MLP neurons of a small language model. Each row is named by its layer, matrix (down: output weights) and neuron, and shows model dimensions 160-287. Each number is 128 + 32 x the weight over its row's rms, rounded and kept within 0 to 255. Numbers have three digits each. A neuron's up and down rows have the sign that makes its largest values positive.
A block is one neuron, or neurons of one layer that tend to fire together. Before each block is what it responds to, as a language model described it from the Wikipedia text at the highest values.

Description: Mid-word hyphen joiners. Hyphens or en dashes joining two words inside a compound or name, such as Petropavlovsk-Kamchatsky, win-loss, ship-owner; also mid-word pieces of names (Kounalakis, WrestleMania).
L3.down694:161131179118118124121173122100139151144087147160070115121174068122125114108133109098072138096042106133122158120133148123125129130127110085116035164127126115036099129124039085105103115106140090119090138084161112168131126112105202137188146118118125161084135086132115142166092203087132132132125095117137089138101107062073155164124155116131155130111153100087122153129156047133084163113127

Description: Compound-word continuation points. Hyphens joining compound words, such as labour-intensive, search-and-rescue and play-offs, plus word-start pieces like re, short and susp that await completion.
L8.down29:095105155081125101116111161049148143128096085107119061142174118139157129086140148103161073075118141154101124100084077174089182123055140166130160158098064132087137127115061177140095128163118134126113104117109141116176126116120127103141069115132163148136157104123120103146105185110089143106126121121143144133110144110163127198183141111150064114115089146103101181099090069152161158121154
L8.down34:131156139156172110089146103097157156118129094108129117146163153127180172138127145111121117085113075147150117121089143197135106166148163123080143107148092096066071172110133136163140146071169127081091123156118117156089146137113225176095092140156146069137170089163158141114152124128211144131119115152111068121102163147134112129142145150144151116064148185103127121122097103125096105053088
L8.down408:162092142112131138099139067091154097070148172122090147117154072045180098101162098119102112127131142115111135144124139099161113173179095168161112126084108139160074159126120095060132084118107145153132115091147129175188158160108156142142173122145134129133113149192193115101096210117118135104145152196080168082080133039115127190154077128151073146165164136183091100170046146141140109151136
L8.down422:165180096182145119099146127153051182168085165080104095081154168194134181060095110132085142152127170142137155103170167155125118144080104204162157078122104174172147213077144162126123150082096094156103082179056129109168113132146132136167054102115162157133147191136118101138064158154134119141104122103131171096116153119149139136108102122110110100151095065150061134143145134121149149090205
L8.down642:100097120127178152138151067109122134130117134157148154145162182181191121133110113137132142152137143086127163104125078105155170153129115208138138097126089142123114074136135151107153148100135179088073109096135140116127099152191142154133110134169153085077137140120098147154098134130145122120146105127120082114154091129068096151170144123062139163093108119099074109163159193167175141090173
L8.down693:106164113135165099105127094126138174125163089111132133120076145083178158116106132136106139144182134149074113115161178119125145140074148152131177121105098139123131147138084132159110089141106132132123109132097178140119169096154152119107099124096095065162141141069153176124108139059097098118123086193152094073139178086122100093099183162181117038080132025100124140177111068130103153115156
L8.down739:104168091156097133130146106095129086154135159143094168097102209138083123172111156124137102107126130110192114149150161104097155157149175108075101141098142104136136122113241175117080103163143113102107108148130206128132161081128094122106084125137180136126199104208123165097129157051140158127143156138027132177201182066150127128071122103168166134106093157097088162080148168126095178105120
L8.down742:183117111120132155127157120113154110176178111142144073128129096192134125134115092196164124129116120130134173143125150096143120110128094126126111086165097092157193101179104116141186104137105043082073165184129192138153138100126133158118129109155116142154170100141087164152078125178085114157137156188127114168133123107081099086186143145123094109137084162079079107100099128117168151111093

Description: Templated encyclopedic boilerplate. Paragraph breaks and function words inside stock Wikipedia formulas: blank lines after census or infobox data, in after "a commune"/"species", table pipes.
L5.down118:123120138125097137122180149161162138102135193122099130102035134173125146144146177160089150100071163145172111170157136181138126133148127137095135097117107117155138123148119145101060115095117157089105141075096109102118101128163081125148140124108115074108146131168082104089076099090115163082147118074127135130171121135130074089064067067138061085148090099112161130131132127120112140101094
L5.down126:121161154128118160180134136157148092192099213151187148125109150149175129099144172135153125161068089091147070135149081114072223077110138121146102072125146109118093094123151208146089127088121087145107090102144121121148129132132138089139102114066115166112093117078128130100202153122183139086073115112066118163098085130122102134084110123159118115109121090129148152037148062168111141162138
L5.down302:150114114085153203093192151122181102186170133130172114167138104154145059089086131146123121096088073094154111132086088121160114114154118190153150086117106033088024126152120149165088124136122153120129136129120149054161127063161159130113191168122125119175104149063112156139129147118140134123150133091166135128120096132034117091124118092129062179129107138109124082117128097153134130131098
L5.down315:119146098126156161120153223108221114148130103107152130069129115078171206114150120122130123092107143178169154117111145153119074133181092191088060156105125176128106134112098122102098110116133120109196112094118184134114116142186114116139195145108133116143088110122081167187138114147100117089101145126168099122206154125162104100138112101195192156135121075123135080151161095171140122138117
L5.down334:108164161137131070104146122104146107158230105154126125076099101144126111143097117114092129118115124148100114148160125127113110152155149096120155142135078129200152203108170104118106106129092142181130107093147100164159124030161085058165099141116092106125128149103161156127166125144152153144177169136110106151189166103101155099124139121134134127126122127105108144129117109095152132201139
L5.down457:113117089189083143159163117135121134195181142119145164140128153108136103152204113141123083120181230132110164093156096135168121139118132138151150182128137110083123078126114149143115100200084064101141073127124084100169130168123104119140121106102143112136065087159083141214106128118162054106143098061120103050035132155129109140149141100075125142092128148101115111081107112097101157065172
L5.down474:134145095111152100112146115188119182132192115109079107094174143180145126102100128112095203085139121126142114090113176113158157125119145139060090168109136151141108099142151114143095120084124064163160111095165082183141085048144109177064154180215112081123118145143111151149124132110113123092131087088128127089124127116141181093142113111127069138119193140066133118174153117126109135064124
L5.down605:135107103168154148111138058138173157097166124112156138086104169167110108157167200104147133132130150114101148131157087146139131122139114212170077109107122175138123113131105113140167133124128174062213145124107123117137126166117156147102130184120077148049124107177131107178140080141163137116131091069113118085121120228181075110104050122125120164107151096139178093070149161195138108108151

Description: Infobox field separators. Colons, pipes and dashes right after a field label in infoboxes and tables, especially "Length:" or "Running time:" before a duration value; weaker on mid-name word pieces.
L3.down780:140130064092164135128128203114124131139136207153116115105119102114176111169118124104103114193175147079083131119139056132116093172128174082110156182080132126115101179124138143135115109171172109145124102154121161150177167118143147132095107136125132085141122126159181069129095122139124114176167067079166158131143118124142129152086110173148156091140134109134139089108141138167034100141127

Description: Compound-joining hyphens. Hyphens linking two words into a compound or paired name, such as Aleppo-based, Nagorno-Karabakh, co-founded; also opening quote marks before a quoted term.
L5.down115:174133161127107132122142137122110155082140141070179133189112141098130122189154114118138158129112131101128132123083069173112182101137132154119132091140125136102151094146155104118170140100116109069086096121174178125108170182140130185149125105141146052105171152170117156155109157117112131150095157116066143063136130079085104168174176126080109101117168144152143110098176083110115139143127
L5.down210:108137083163120139197079124138162146165118124108131113117127171147095086113083053186142093139104140159128145101162133147106159129193190093122191052177108099154099109159101087180135123203086191137159110094128125093125156122191152217171140116166147155089131101159171157125130136150173185069126133163146094116092136144121073160114180134087109130080153100096113146140090093127176148122120
L5.down246:129071081159117152132122131147156094102126074118103096139136101084179116152134132079134150076145122199201111150144113174118127187118095074165138113104197135083148097100143085128122138149118123135135075125086106119066137066124135151142211166101115123147135116166125094171151166132122165152154173066082102093136175100173144185146128127073127090139097159137169148118127141097126136153129
L5.down262:132150151103088132162106119115084116104075101109085104095122139123154098153140148173092092129103135193097235113143103142107129164143094115095045129198104143135134113147094190126147142136101114089098131138123100147116125140191116142175105183124122159160079112184132140167108182087126148136152105110153114182138123088111165121116091194109103148116142127107115130086138103149131181091100
L5.down300:121180168140088083107169159146138097140123096136155105062063128181149173142131131138096132172137113083095141161123138170122123174136083133136123118093117159096114147134127158166117197104148104074131122081152193104133120143103107152150096103129090131102058099172101135197138128102119116159145157121093109130156113103120104122130132169124180198135137129118112099063098175104140079068100
L5.down448:130137133099111124106155184053059135169099107073094159110133120123108137085071169101163162100210081149105128134138104174188119107175032160128146149141114081147135117135071121103110125160148067114167117151037071137158126133108068117094133146077105185155116185161103152136094085145159098144153089101077163187134143166102152100049165145074120139148109100126123170118100161156147160119150
L5.down729:139105107093146109162135164141074142112094150118119089113165104139162134107082162060119099118135146071105144113104136126143108157087059069134155176126076115146091071113117155107117137145118114143059123188140225163148154148107138107124090065138123199135086089156255124124111059127122120171112180137114179127150130066110106100138161078146145148100135099123147085118203143127179077148119
L5.down808:157155132107130112133126104158130082110104088088078159196095083186100085125171136125134115141112138113126096106106161137111199120131069140128129084137101118134111170095133081132189147118201134164162124153151112160156111078128125162160146103160097170143139156114148119113168093098139087062085155135106111172196148158041090098140164147098137078157171139109108162160115105085134152170140